Weights of a small transformer language model: LayerNorm before each block, learned positions.
MLP neurons of a small language model. Each row is named by its layer, matrix (gate and up: input weights; down: output weights) and neuron, and shows model dimensions 48-143. Each number is 500 + 50 x the weight over its row's rms, rounded and kept within 0 to 999. Numbers have three digits each. A neuron's up and down rows have the sign that makes its largest values positive.
After each neuron's rows, "fires after" lists the tokens most often just before its 100 highest values on Wikipedia text that the model never trained on.

L7.gate13:587565453461487511586425469462524447568542432400453502438496518543546506520436483487517489506472504545450506531393477624597549435453557512503512454452514558531505511456522506585551426478589487565532495479549538572480467482476475481426543495426516550487565590505462530460520539490428447478
L7.up13:458436582542471549484602559465544491504408574502580485450479554410474598472457502433566504405439517506503426432544543477537435435358538470570516519477526576568544450540488484539525505561582519478557484493436466559532418451570462349593475500431536462504480455514530524537564499518479468495
L7.down13:510527497562500429567548567481449477462538592490431343483498493491547467434514490520529487390480614467457443408505472534528585471512542579549483490532485479557445544527435509466505482572580558450487475557399461410476476566440517509510526532486518547467531590612410482465591536495528508596
fires after: " G", " g", "u", " S", " J", "o"

L7.gate185:449499473537473490518534462449436492511449616509450532524533512508517541471503427508442559452534528577546467604429575411575540422412480545426551526451456500456485543519468518510470519538455479534386403496552424493399465474490541428508367522521537517538440531514582468542504473538493554460
L7.up185:585417466463519486469501525428432526518516497484530528490414483504598527518536431481572504427522379511547484559515600540553500534431537528463467493514645463403442511485487535379481523459510443434501502367433524497497479506599426484500412572481530501446536439467539552473487543591559451480
L7.down185:505551412530535512502573475457462497556546488551471532522444429466508428477477564546557579512479475440467463494383504545575435490521515441469407563497494500404450473527487508570576488518422492473440484409597465442566549533478468523554593587534450535566448507487436475491461515465654532515
fires after: "f", "em", "v", "m", "p"

L7.gate82:422543506565524451467587583483476503574494521487484446492467508487523509496571548589474429517493531397455425542502503523393510467491532437448492472496439464494557511547441487464434518496469438481481515466528548520489575474529538478549507497497431422502508499526564671538514474507539509459
L7.up82:512495529501474418414540413559460507485485471515445519519512506493493469546514527558499521398551602478394530519461461584436452504461574520551471423461528468437594532490448406433479522448461496466480617516457492530472513531499449594510506499514461487643598514536487518493472620447559508461
L7.down82:559503544417485478442508540488501456494528488482575528562506483509698522486450483492450574522561574444505415539516493535534453539471513484464456422583483547567504551497440474485437551537513516417540501516589415483444525524532512476457461405612438564474432488483507467519498476490456445545
fires after: " d", " W", " w", " on", " m", "f"

L4.gate172:533457547501492438470455568515439518458570483382445446521455459574411609559470611510521486492448554408535557540401532538527582586537569435474525407438418493412517564474489546555478510418576534531492492565512416509533496554459470556518468492536550523511524567513551513461576466519514479421
L4.up172:552443549351433516481357450461543564463540495530519484466496516459485547527419523438562516555560517467505466602477497501588508515461467478428543431485563554507510491520505473525463599434470565545438481500537510535458544500532466492490423447513509467391579595503455588532541466484520462456
L4.down172:466565413471458380464438547498540465461535545568503489500503528465438538498437561437533430522508565556484435535425465504401551570453482568439459479545571549448459566494478523507523468641518499493567535503496445530550482521397491538556544490468556522528596429505539433466458442441488429486
fires after: " He", " he", " was", " She", " who", "e"

L5.gate388:479455559486474585409515497536481550509535514502411444554465519497543482554523485481458498562572437499471494462554504481471443514457521519518555407405501467564509565555491487518446459486484552556519460558584559483576522485466572522556534538657439522425454451495409504567474445541396417518
L5.up388:603576529587448480486456498540352468482610484556552480557488566568477414456434545484467492580572599519507490546493477478507553450521380451496516425474468522510398512506454532455491432487480602493565572502527517545524443486532585505423475538537493467442519510484488402611432522485513438410
L5.down388:513530518461450474560474495465401489488474574551514518432495547424595515538378452534379454516472563541435465463392467527456490526483521493493421466499397480522488507466451523428483528637505491437510499429545524447573506427443488467454490535416455567538531536440498532487547541522518496511
fires after: "ad", " c", " n", "c", " col"

L5.gate383:456449497523517612522482465539470519496495534547519501555450499530534539541501553500474420456439461496460558571550554523520498444464512518454524454520537494551444580447391467553553588517429511510476512429462534444574488573517568473423553405450479490463465431422571499561417421608478606526
L5.up383:532445522501527518542585446462501472470490585537483586525449479485469497484549571375524565478438510532582622463442505472550479500485553534562473419535454433448528591558437505443423550514502577523430461537606479447542431519444609440491519432446464380525450463525567481585476449428475443544
L5.down383:445454540527453562470485533481501552509474521574488602502549535447463513559397537485524508520469597429584457493419551550581571456501383541518397535514491495534478548495461483442460578495540509549489508527459559542505584519512617510415422445513521461520529463519426475516456486450508587493
fires after: " m", " f", " v", " B", " b", " t"

L7.gate434:567459450462498477449472545542453487466538465540549530509541453493487550550572462577496513428491556430438461471504472503440483507551573504416444498506504484395594489474566539496499536552497620522541543511432509390606495431522448491487424540554514475503564474592414464443515503520448537481
L7.up434:567478505534403489476522533523471386579528567508528524524380480465530505524585555484458543474527474436505477443394506429435506520430589563532551486531618523456530653564495519554507580495582487448511551469482436536511574453448454525449564484531511599520547587502571450484432453481521489505
L7.down434:493478426437487554362521483475531546543512538430549525581535615544466550549501484458523519447542483472457512506482581494498427434568511525477437443489431526407527453457485484523630545476511394557508573451487474396520461452520472520558498557519374537476590505552486506423497582547614501523
fires after: "t", " d", " T", " R", "c"

L7.gate162:604459476381383590583566523468438586502482438504455335537458529464460488526602547501589538457541413474478495503475502470420542447474458443453503545465553485529620531487549519529552495458522468519530491470511508471558522488571496471509484586441517460498506536486575566544486458474416474501
L7.up162:570571436552496502489435414452519442497465540448497490477507483475521507415482532504396511524514502526470407477500534488412470551462493555472495447482512461601494546455483454429633479532513521402478525497422466567529524440594574426486466462493477500541561499550449378552490470423496550388
L7.down162:569490528467474466544571488502438453498554414515448519628555470406564400542426406470519502580471503551546469559535425487413495575518513515497559577538442504446541501487552419491481523483526408506527473516474480464432531557515454476483438532532527599461549462437536507473606559539475469498
fires after: "c", "on", "r", " c", " ac"

L5.gate105:561509459532513579543435436389560534511508491555532484493444528523549426459516531399444529430484584493542492515497449500355481565541474503545471437456482464423475576422459531457540492513369476539536455506492446563558574495524581584451545457460459546450488500494509446520500435560532497517
L5.up105:538524466527520550549555487342544539414481407552512392473491455504540566546470492426498591407549438535542612513477567523422467505527447527437520469476532482464464518497521492500583533531519529431495544476482449466482419500499504440565527514452460537484551558535477476506444498424539512532
L5.down105:540477507536572459489468492575500561569508529480481556518516491499601563512469458469459454569586489513572552460458467531436432576524479414496419556453466455513495360484422470573449464489541500492477612553465477658525475416550470532505548538428503486519484527530532452558533514568530542436
fires after: " M", " m", " f", "m", " pr", "om"

L9.gate444:515456460486501415432539412529420536546495485550563591460493391497582433486522536475543497455523495576472549449495466486589502538552454412521506565616436479559564463468484523521377532497555448507431520491497498471505536494547502441480545475505487504498528475444523526495535498546438455572
L9.up444:559506474507517614509439512409419595559484438479554488415548449464520449501581549558494429449568459511502589432489568483500557438582498586497471507475491497555488544493470567550478454493589504468487561437550559543626445479483524468576475571470596505514518530410532559461550576499568478491
L9.down444:495480438539498514555457530543485498614533597570518484579444417533484517530430499465474520557438576536518627482369469573549524481387467496595565429559491474458488407498543486473555423507527454557450613404569531397482533497464550526475505507498515442570506503462511438566459450528517549531
fires after: "a", "i", "ang", "ar", " was", " l"

L9.gate167:553535550441505431498592555518488431408446474485518474457553449434514437485507503605589450396589471573422507509522546439401490461593473483502547566534510462405522550449516449502424521583424448512548473457525535517478522567534483522490533606495400522464515516458498478455535430476500437534
L9.up167:547502414436442482522487472433524515495456560481516512508560466541510455433425381449431547502442528430453479400483581535494568513490510515531528600489476472534515497464433487396376572497528508559574524583482517564372483421562606540425501498472526565454473523458517404478543483406392542479
L9.down167:462445463427562501394525441569517480486494426535517504556523446446478466412507492573534481451484382449516391499382524473459505537449534552444515487543473500453512516514395417554587514499493571585521506497461478458464445492466468646546539546483489540439448552502546534389572593522578622511
fires after: "==", "\n", " \"", "==="

L7.gate38:515494462419465472526505558520493615435452496384425444517489473520488618532445444563510492473480528453511525529424517499447435525534476508424558522410500526497586432538511572427491497508654504440415467450432507487493482510603481569515544496489569550483496538421511552446458533434504483477
L7.up38:512503471468493411457385597540562642424465506616504487539477511488501609471394570517484435561494500519545526539531509578549526456615530450459605549488462521448523467449496554606446514550528458502513365570489571475446537541454593543445477451613526471437509475500485566467512540449485546500
L7.down38:457454479526487515553494448486484471477520449461490465388444508496478551467452532539471578547456493492563524452534527478605498581478492534550525389487522449493537509532567496433416541528462526407556525598401551492562518568563514528505554571449495517452487410489517533521499491471496549497
fires after: " he", " she", " He", "e", " She", " who"

L4.gate42:438491583496595515418494521489484371475537489550452452463480483478544465440537513490508484468473476582501431444552531581506490484455624488494526470601495551425473500526465588505428572453469457541438426459576443466441477424367490476485487476456389463502476486482533482464425472499510547492
L4.up42:497512532540556531433568465445610476473383494449468524596511511571592523423463462523506516486499544493501478423554454457476564500369603539542462491504451482504572434535499556560532529560569468592534431515519513474412459508454543459573571482495378557508493535506486457509521473540457598507
L4.down42:475526455562543461546536335506535500480513466482510484531530533572432493567521418475516434453526470552486483599528606496508523584555376439502474605578553420510519498512526565372515512529478495473517446514482499493508598462484461518426513412473475506549538568529484507519518502444535477466
fires after: " r", " to", " b", " B", " le"

L2.gate366:458474545470563571507584499470463443488551468458490491559444388520539468491508494464542467483489489601521467397582514491429569439569373526435578540532415473519504617462440467508596478530466464564399424526468432436441557558509517533502514403540534477536510513461516526534451492504494507581
L2.up366:442531489508482542439433507481533466449537457545550547457416518485483474476495527416552450567522510479531409537586525522448558452503470517532521467514514520499484534431536496528540637510547443475539431575461553625551439507557583533456555356497633495438619510473558490479532467543457457506
L2.down366:482503503611522523580459509433507585499458487633483542473518567549432529484535603506413507445455454463563499446487504414514528469507399520446448558432532555460499495514517438482531536505486488434473504562485477534557486437572545566539543402499520510506545503529530414494545434495516505523
fires after: "res", " p", " ", "ep", "ic"

L4.gate366:515587461445492485482504465466568535505474454364488500464499478477562535456480487457460559402515528490398485538480470422469535474483470393524508493560467525571448489434441495533485546505476447521494520520452479420563481486514549652521471454458507541436500535469500540550542450607530414582
L4.up366:488545489495505537477349469491405488503444422518435506538489540435397443419550489462560534474528522464472480444502530490557487460515586642457558478505446437452533507505552567522494490549496558383452448452571580511501566454483489467486508423473485512471536527503558521469484480474542499609
L4.down366:523548556532478460524441505480491458513471434505442448435451474473519502477533489484411578482479550460507470481560470531440488466551605623492571485528532499596448532555613497393547543544569544460387457506447565548503490536565480509515494449565477413411468594413461452452548501500447490550
fires after: "vel", " p", "P", " T", " c", " C"

L7.gate91:494486461563498583630538583534489542442472515501450441605518539507473582505570527385616464520544376445539495503538394540549498564409489509489421479481537537562462413514497552536494494506561555448520470453484508560544460469477494453501448444472444556485455469587476457488461537496554538579
L7.up91:505413551525553466447485486506487494566508549433407578510508472527433428488556487555416402564558474485464468453456504508470520540559547470447560502512496496510483436592574600519509472503472462532402462548459530511394559444455543551462527496545527563516465539507450465526463545445516570557
L7.down91:466474541547511457574467575399500390456449372494590540498460529549524499553528562545455476538467491512534499515487496555517432509474535453432498499544554511443380541479478426609488470569456497434518530465459557554431588510456504453596555553578531554501422571447500473462452467404546489544
fires after: "o", " se", "ay", " de", " he", " g"

L5.gate417:496561497518483450443566544562457534468447495349480461583459483536465513476476489531345578570505537384493534496458501463566597426508571468497511455410482540439474586532348542448518500494489482538470510434423539488496573434488556548557406438497515457501505485487551442495483598578451467494
L5.up417:427464516482464424514541411567555488516515458568529505555586454481492525492539485478468481472463500501471431449462589515444544490407531559464486534502501446524466516445536545470431451552456442461551575558524526436548439481400600559502398612511584553524581616521488478431544474498593462529
L5.down417:610575609518483462514463555563536430494585499496505507504559445551529488583492514474511446523600505388506537534539428440510543512552521467462471397466521513581487457466474466471590511463517548501487454443402477468410489491523403497542511434446429444443569498456550563431464483425495576498
fires after: " m", " M", " dis", " d", "is"

L7.gate267:514429517461563506484425498489451458504537515599581568569567474472442466513507508490573468519605571515505545404443564489469480500548514512501516429495386519541449537508483521485446468519491539491499534517455424501548452453558397450521479571522407499606521489485528548447458583537528360543
L7.up267:536502523469545450645434392484510405449577604428481494570423518515492565472549597452469534505521479518499571530497557551390429506591560559457550582512487562446479468506530551488520559573461512427482545515574448479445450528491561487432499533534508482530543450652488462505490565544521502541
L7.down267:414479485566484504475577583459388453550524519543497513549518573574479476441461478504546404532476490344481468487472504479551486548558511499527541521497486447552554468523439523474529463529536530543532507509530462498472400510481524464496458447510482480467470562508473477409527452538499474367
fires after: "ed", " ind", "ad", "ust", "c", "est"

L2.gate210:568604563445603550495561486498509438516512550405553499461491512470509483497522551461526533455475524485553490424543490509500518488452569485457492563471377542414491514531536384501512478491587481472445527554547441492523524478549560463458563540527485337496521444456514505475469463542495430474
L2.up210:557472465488563541488628385495390412507444567462475471473504493475527495474510502525457480519515619512472543464376525501472587536499498441455513539545485477552468421459434419540514529516469475602423566432486534537453458462523479474534483498467545491536473526529487538488498543423504492528
L2.down210:518525453505560551640497508496529471597502446361543387545385526437538468523523563527385412529505502518529496434522451575497489548423434505383560517493488478438467451516483400495557488495593524532547590509475490523478532492544535476495452432548449515510592456618527529525489442478482508493
fires after: " f", " H", "F", "h", " R", " w"

L2.gate154:553442486458507446546518475520550457486481514379538475416501482505518478516530532521584548460544574487493540443541459464450545487538454500442505459455508491534376501549513489516429441371525469461550498582503636512592542552521565495501553469538516493482524549497472452454582565568458398458
L2.up154:465506533459477510498436430501495477522443493532487467575502405481465495569462470491481491498561536505515483465455500502466577549513432484488447514481441560589502531466566448537560528499526498436461489528550488601504433453539509542493380423520498477383497522514500449515483469489606595516
L2.down154:526416618558516476573482466513495504473476474552576458563507490529495450586454512494560438535565535494478509539453387486465524493472570487583560547471393432545499567430428551519568508504593573515495408620551515472414526465614547473499475488486417495533460451545450513499490522531448548498
fires after: "b", "if", " b", " c"

L5.gate54:519492383537547498468512651491468461510572542372489496479462464491440591510465528539496506426477478498497417457540584511498505572472539428514572489594448491445564526482477529446518525480455563467423487438537555478511491427567525578470465605591546503408524449426489560428556452469438502414
L5.up54:505561515493541450418470509454520445641502520525415487577417538408449449438423478442498469515522517455515491469459556535532537474541515541584507423569480454482562508496553460510448484441501571589547472513433537491473483478526589464492470573542371544503597510491543539488398459491598487405
L5.down54:508432471464370449524471540531516554452557556501566506475465490526589394458455505535456550528528523533503528501588537513532503552587587438571576434514466546518466453470567514518455565457592512468499388437472550482421458488488536381470530470421497521469440444491550450516470510488643456480
fires after: " c", " rec", " le", " d", "c"

L5.gate20:410507418503490460502408475532599419531442458439523450497431412572521536482546420499516491455459574581546510472518428467427510497462545519529431441504467463535552537547411484650518472442537520634426576513502531478478543426468439471423539531526531483490498565464463502546572517514566503429
L5.up20:504496391501537475504463397450497510439450602495473563506477487468445481555545508501525515482490529561639494518477468528405500527452628559502569444527466529572518487564532565481495612532549568560525467506472594498491588491445453431545545493491460514584439497369439472474493554580494599467
L5.down20:439480561566584564520404435489511542441553454456457388508421646504545550514477490520468445482516544591544471455528523435531511563507524506490589477537543553529461517472526537612488461487530438453485504564515505473497577478426465461486488482478511453522494482375475570500549552512506569458
fires after: " b", " B", " f", "ar", " k"

L9.gate284:523462466426493394551636497561518456500550507451513509523471540421399513593514529438421408526439582496497484466408493512512491554547580434543570582520467503451543518488533493482588510534394548477490556468558534532477573405433414476497506454552473603523463453477551505497519478456505597441
L9.up284:544497592644508527438563602491421553568490566491492507507450490475550452529589413546472465497499582550544447484508565426536544476491489526528481462492577505472480469529519489428528497614430469532384534491481511581649502419539536523581483580393512519548465470474463554496472462483507512470
L9.down284:502521466568466477502525513445515582562373549448492541497432479519546487448453464505543450681487439414546523462516524502564540534456522520499521437441509491542472443527435537485537465609445617474473551532592518407492499525418550428566531528502400536536552560518443481572510445462409451482
fires after: "==", " l", "===", " C", " in", "L"

L7.gate177:437528451556478534396566507513638501527446445561523545452525520461458472394541477476506567549458629509654471500455503461525508513493448500515465472508564522442449508510513552452476520434521492491501526456520466459401543483513490433522548551577516467423457525548398533469534482553589540401
L7.up177:492429457437491456460490472543414548517535558522437488405489444511511469423565549471465462515473555425592392455487516511450486522525507515548586486501571507548581466421553493510501478480506554561461447524471532486426484566522575505599454455491485596540459556500485469493550495457540450385
L7.down177:520556527515538492503557477392560423515514527535607435465484397482485469517510559476550504468536500399468505424496540513455477478469418417510481501492517503395547444512496514573555552365488452564559447460543442540461518504510444531502510572445419450513516523471570629609490439493438504387
fires after: "a", "ur", " un", " s", "ir"

L9.gate213:507478476494541514472496559466528455468568549377446436414504462475408429515491540555480422547506489446479512442512604540520461471502585535457439546423485462452478530520524511494470458505534463396448570542523443468458483455604510554560496566532517624530503445463405600411573443448467488565
L9.up213:473448431487466521460514490449529529551498466451502452506531501519554502569569521548466448459515443471489503473507592545486532516507528572605561455473457434555520527481496393427464462401606456569455506598473549446433432458447583472528539433488500552458562407485611556562515537511550429532
L9.down213:455460493516451504419475530559623422446585499528403478501497550465562516457482499507456506480409514512577502489478567513510470533515436502540512452517549483441509497526476511605581591501475570529440509535532486534523457501497460511542578534466538472379512421495580506499423428527407485563
fires after: "\n", "===", "==", " \"", " ("

L7.gate331:460423475502576501447394517504426534568481591413512427548437521486450406500516513547439514469479532469531551477461430563450495464523561487507438523468417532492452606477464411463439516503588589439550533578473418464514440502498578533531505496496517554446429598457536551485549515485522531527
L7.up331:416481510493396570550525490476528596488543464513483588542435538470574522629451419533483473451478547495602533571507567481482495479439462533509479391488548403406510490617467516494552423436466469510521469341479480453516499544465517453534512572446514479495514411525552497521530508615499525436
L7.down331:451553529539535508523573432478502553490562510516470540502447452495547503473519491495504414500462494532512480509475480521499558589411564501540445349554486463485552420562527461564480532522591455583548512448469441586454505570504541443431498504565371469470531568521489548571401492551523461411
fires after: ":", "t", " (", "ab", "ist", "p"

L5.gate133:550590436496529501574450495508518512582521564449478485521541382426561588462498497460579512492491531536543435494467495512509571517498515499546494464621506523479530471474519580434533559542540575445528637435516470436433490528526553532504430474552581505609437479457482482521508550580512532502
L5.up133:547501470520563487446504431565464459458600531470496507500510478412427539511397454486510502439441531472564524490511434546626455453597486527465510538479543517553444550476454520574595454553494557489373626476588355487512444524524569514425421500503492436609596501535470520449457549501489538562
L5.down133:484531492481491530549523522529543420490517408609487523514527464439449493517484519502482538497538459515564557519529467494534504607439413541596587477503499413509404547378611470540534520522449408555578512470466575526490585618515397573503567502538483503409407526504446494463584549472480472514
fires after: " C", " c", " app", " j", "c", " ind"

L9.gate423:579500380469539526461534431563523574512475572550500571454516569597574630428476493516533416506459499445502481538596450447469497469509552480431572426557500538428542518407631528467475470444517452434490496497540509538575526525508416497510516499495504464447533563502540518562417535393494535575
L9.up423:501491507448504491525523574508445430473481471486537473508506555482473544495476504430510432436527490441447476501471431512479476532523474566536628523489482576579531526444474552600525487574580507394437484518528506525524435501465577451529481526467433505536546480529494549531451479527447458510
L9.down423:526565433631531474516504461519549496537453547613487496480440535569470522488472540528522561511524490486527459444542579513514462438500584522506473425506505530391547558549565439476460454516385459447537477515531524510524451541471509486551553399492620510496496468505503509558529440512522588518
fires after: " l", " r", " R", " L"

L5.gate303:396467557570498432529521426495469534421525512543477521508537502583483455469412558468477488509455484591515492476531492529424534461398520578593503521483479497557519549479463529502571546526491462544506381458537394537443493463548478447477435461441606542530499543525418461554505507508405453517
L5.up303:464460544583448534534529463450468529462449529439455595456593501513371506497497520525538462464489439507491511518592531583457512514553492478530542496494596439480587471504571486566588550549502491467620462556516577488407407505595452457440541500447583530443530537420500495509525607461488520534
L5.down303:553503499470541501504441472465538401541488484473425402441437573487457532436506425533500506455519477524508509410472472502476586487373474521500477487490415490456524551569458474393537442452492515462479529586496526526531538496534573580484612586566573538568513526540534545435511526584521435475
fires after: " G", "y", " sy", " g", "u", "G"

L9.gate160:483501516503469587536501473538533537577498423488569505515482450500402509504528403489503507511449490532521595444426497520400606472553501523406533551502511526491437562509490589540447469453491522566519448612541535448414435511562454496550524444542446442448480572444497546449547499526512530467
L9.up160:474442433526532593498425537408447414536558502529540485483525454457473524533514577595517453543490555553519530462509482471424613450562560595577483499435444450467495528472538422473494396388448541509440413351544434506428522536580551554521595502508511466585474488527483528413560523438487438449
L9.down160:437436557601488555440532499516477536589480547530538436526448476491435397446531523462518475561478438481483446535438587468523500450435459520474476534557472475502515521533578497552549620544553547492603494454561462472520507498523457445443396505559532406472460477566474538516456531517524488509
fires after: " f", " un", "ap", "ur", " app", "it"

L5.gate137:515574576435548480460550590483516555437479582464559471494456549437526488519519578563458507471434389514554495505421498477443501425523585434493573524498508580502518447500528526557489485495528470425488513508454441605470603591477572556500597420494473353511497438461491599518548472481534463523
L5.up137:503468504450526570442418502525579480541519513488483582496520435477450549477425411500480637497549460648455507513508483507680526527525461459390401544452478491508477571454461437553385554534520522519551525474472510496485518531511474492534513504546397412586518458621503517569413474463584512507
L5.down137:498442522433518493477531411462463411576487540559490485526370489402537496492492506509477587432491523540517529534543477531515511418458470469585555476571482468471501375490600502549527488432499523433496574504482472568567531524429583446488416585523552514550543577536525460459492513507457506514
fires after: " Q", " m", " E", " M", " W", "E"

L4.gate389:445483494540531491519539482530453430473391522478434419502438520523540487479571549604504526542470464570534462466575487481473478448455558474609488591567509484446462546543486570491559497656477416552537513540369554436503502405570467485457495523533507465460445528509499449474502487551593465493
L4.up389:553548548476521515460634516427486365444543449417459533512482456532493419493518606574493475564418485474492490459427497523606505465538560552555434459539566520485438480499455640439456541514442584458555500515372578504593529468508461479479502569516526529449430491497483447516545470523520450481
L4.down389:484524427482533578434434539493478456513499361433578594470478634502588549463455516429469516521469523428521455528530446474522523408512572486475520488526476548519424448431483587575506514474430616573556469514501561521571643514564504497490393524426406431524487554599380481566571497570472587524
fires after: " re", " pre", " se", "le", " ad", " Re"

L4.gate338:501548429425503539484558449507521515460474376633505519547495424516507541468542509406487550550525540418545480500441480515453437548519585513472541486379417498491481539534544503446403554568531465569529512519519450503434513454493504654512567450495483533552531486450474404524452509613567496505
L4.up338:472587464543504422455460415458533567458547468452544469476530543537512520488519535537472485511446576492463473468553452554479442604438522423449551405542481513584521554530501439568447434554506474442480622597499604581511509412456594573533516457584524577499486492450475538422464513551551517457
L4.down338:454594500479435526461626549503461474492495540448503480580431473420528392514484475441517482543504577451525497519520525520547553492500597628510488563452453621516478398547511583455489490432456448445545398475583455500521549607528473410520531486501477455496501391451511448433518519445537539522
fires after: " M", "m", " m", "le"

L7.gate166:499542449488542563542596522460512515521488481531526505412508589402420560456443520496383407525520525472488537451419527510541497438558539566411547457523564537525507462466533515511404493484505539510514449496495517539437437510529571466463487517434547578490493501490433506457456567517500512479
L7.up166:586491487490564487514496426441410477434514504471465557482463572396432563449533530364440520409568498519485455412422520503512503502463492489458564454495532481588491525529546522460350458498467562544587459486529514492450535488512471533503565449499627459462611448492478522473459551541457550533
L7.down166:460547427503482478447512520525505448456499562502515647433500575491464587557429439527524526541461478447537508536453522533597429504463545545445501554516552460463473522510484500561420534421465598485430589530484572462437532505540548583600455498549447516478454589502434548508499492533437496515
fires after: " un", " serv", "t", " he"

L9.gate91:488481546509491527612544484499535489507586500493551487466479496553470656411516462483532482455441459485605466508476476378492501467495537514447469451417539550448488505464492538510511440450514441437498433487560499523555522560552570556499520567508511533469474512532460526564463488530491524509
L9.up91:572538522516478562522485513433464546461461486584509535542510430428577541476568475491603538444506476517541482506429518458480410478488516573443433411523497406465506496438532534513550497523429459513456491445456443510603466544438491531555524496479482514488527510582498593548460512495495440433
L9.down91:531477447449519521498521434450451499463482503439570434571462667516430586490459497471482578433485524517522552441487440480530570461513571560537471468393500504530469445482502502454524537362540466450533509556485562491523496445451498559565413505510502536460474601502634495530477466553552518554
fires after: " P", "f", "up", " ex", "p", " r"

L9.gate326:471622492421399537524533509578442535434507446453466455617533512499556444477535552519537484442425508524422501452549457498568572518477408504561507474554446454522520563410513530510496438493506516508482560484526488482503550494514493393498515442450517547427497421467373501545521561635479460513
L9.up326:517611483535460414608454582492517603472396570505557414499545582462458476460501510473591560458494449528445406448465487486558463473477589516570503461546540475538575480547526502476553423500474500496428562473515471444587480437524488453541451502423576545451539478562460585480488485519412498485
L9.down326:527404434495475552473492451547469593540543539502494444531486577484457503489488507520540402445540504501480493576561542467547449472420447556493485516460497506585515468478524493478576521466555547479462494407557550491536511481462424422467557433490604430558479530521488399455495489521481583514
fires after: "ar", "m", " l", " al", "k", "oun"

L4.gate392:458635515375481578458441451488457433481574521449493528440547526443499446515500538487445479485484458480481542361474460480460496564498573491498600506438475559492461423516585447568520542485469523525485462547439565514492545451444431425492546447519469449500629495486542484543455494502466527418
L4.up392:522520492457471494592485480445500485547539513549523577407527469519529486519494492468465468471490567511583497491425490543578566579541462497462532467464482463614412426522506496586566514474420419515391505426527517503471419438480524542537397448514515443521473501509440490618562551462388473499
L4.down392:502487450522534406585549503485484573540525499490577518495511553532499489461568494464439469428513571504539483570510452596475490472519408488514482483587520434542492541469566511460480551545547476567484433526540510593496502440575457472590467489486387484520428492500497411501494522573514450467
fires after: " f", " Ch", " H", " in", " W", "F"

L5.gate129:427562477478588493481509539525565536493457453479514511480431520496494607544528530429439492497523553558483514575528481515491479553417604543425480513548461434453550508449460539491522469481556447458413501488529478555426563408645471515552490545573534455427497577423469571526477451515546508499
L5.up129:448481453479589443498478511477531402396428550517541488493514559549455512619532503435494500443538485518435460618513503455535528494450569614475471514463409517471514612524446467520652467491545433473408462469570440493550543556484494505483576526569487487509538474497550476502573556419518537547
L5.down129:428460551467597538500448527518449442481549464484563500508538474570551549425514471473511454582495510523481560574437491454542488525460446505522416486405579432480474506510477570478580557494538468410525462482442458393523557452517510504438532440565498440505490468505560488443515472563591485478
fires after: " l", " de", " B", " d", " R", " v"

L7.gate11:539529527403497505546431466466471499481481566563417522526485533556542468439560523501468602416479513483537475521605518483536542448436518515479474548537464438523479554527440470439506493421517558521595490491503399466604362463531516426488483567585535529558441473506502514445617476497553511492
L7.up11:536467546486467532431436587582579525456429549456397431504501569536431517489491442478522462488468553448488533469473563469461528540477502620494464460456521477458470422401416512435503480481458528476520471470534569458428501478416524489479502546470441566488452430558558455466525432498508456486
L7.down11:389555529558507530599417588416484540590491444431514479458434508584507411481410517436495457576520377510497619565513550402572469542511486446464502492508470448543484433594455483569520471462446468518426450434447490567478542535459544464590543576495550502425487649524548484442517437484509468568
fires after: "ec", "ac", " spec", "T", "p", "t"

L7.gate110:454512522491522525450610405512533495474516570448519541465549431544492498527507446472635469463554465521444517536435511503501482450592428484421521528483596434493526525462470488599457498529409480436448475580485497536412448570504578417541535448501540505496555428521430381498547423559532477491
L7.up110:551521527433519563510565412519541568480546523593425539503530506431439527495451508485609476484463481515420547533453556618488487464487514535500437562517512596461529514468475375488507534453475466485483506516461590535477465533476570575539551468547487466552455459528433566518525432483530494527
L7.down110:479494655510480475608467560434477445461499506527512516568440538570470469361428476465583510513531514520506516462450505474453490599525517500501513570553609442492473497527491539508481547547398555387470481516524521437569478594534517491459438498503537598526558560504512506557595394473388455495
fires after: "a", "res", " A"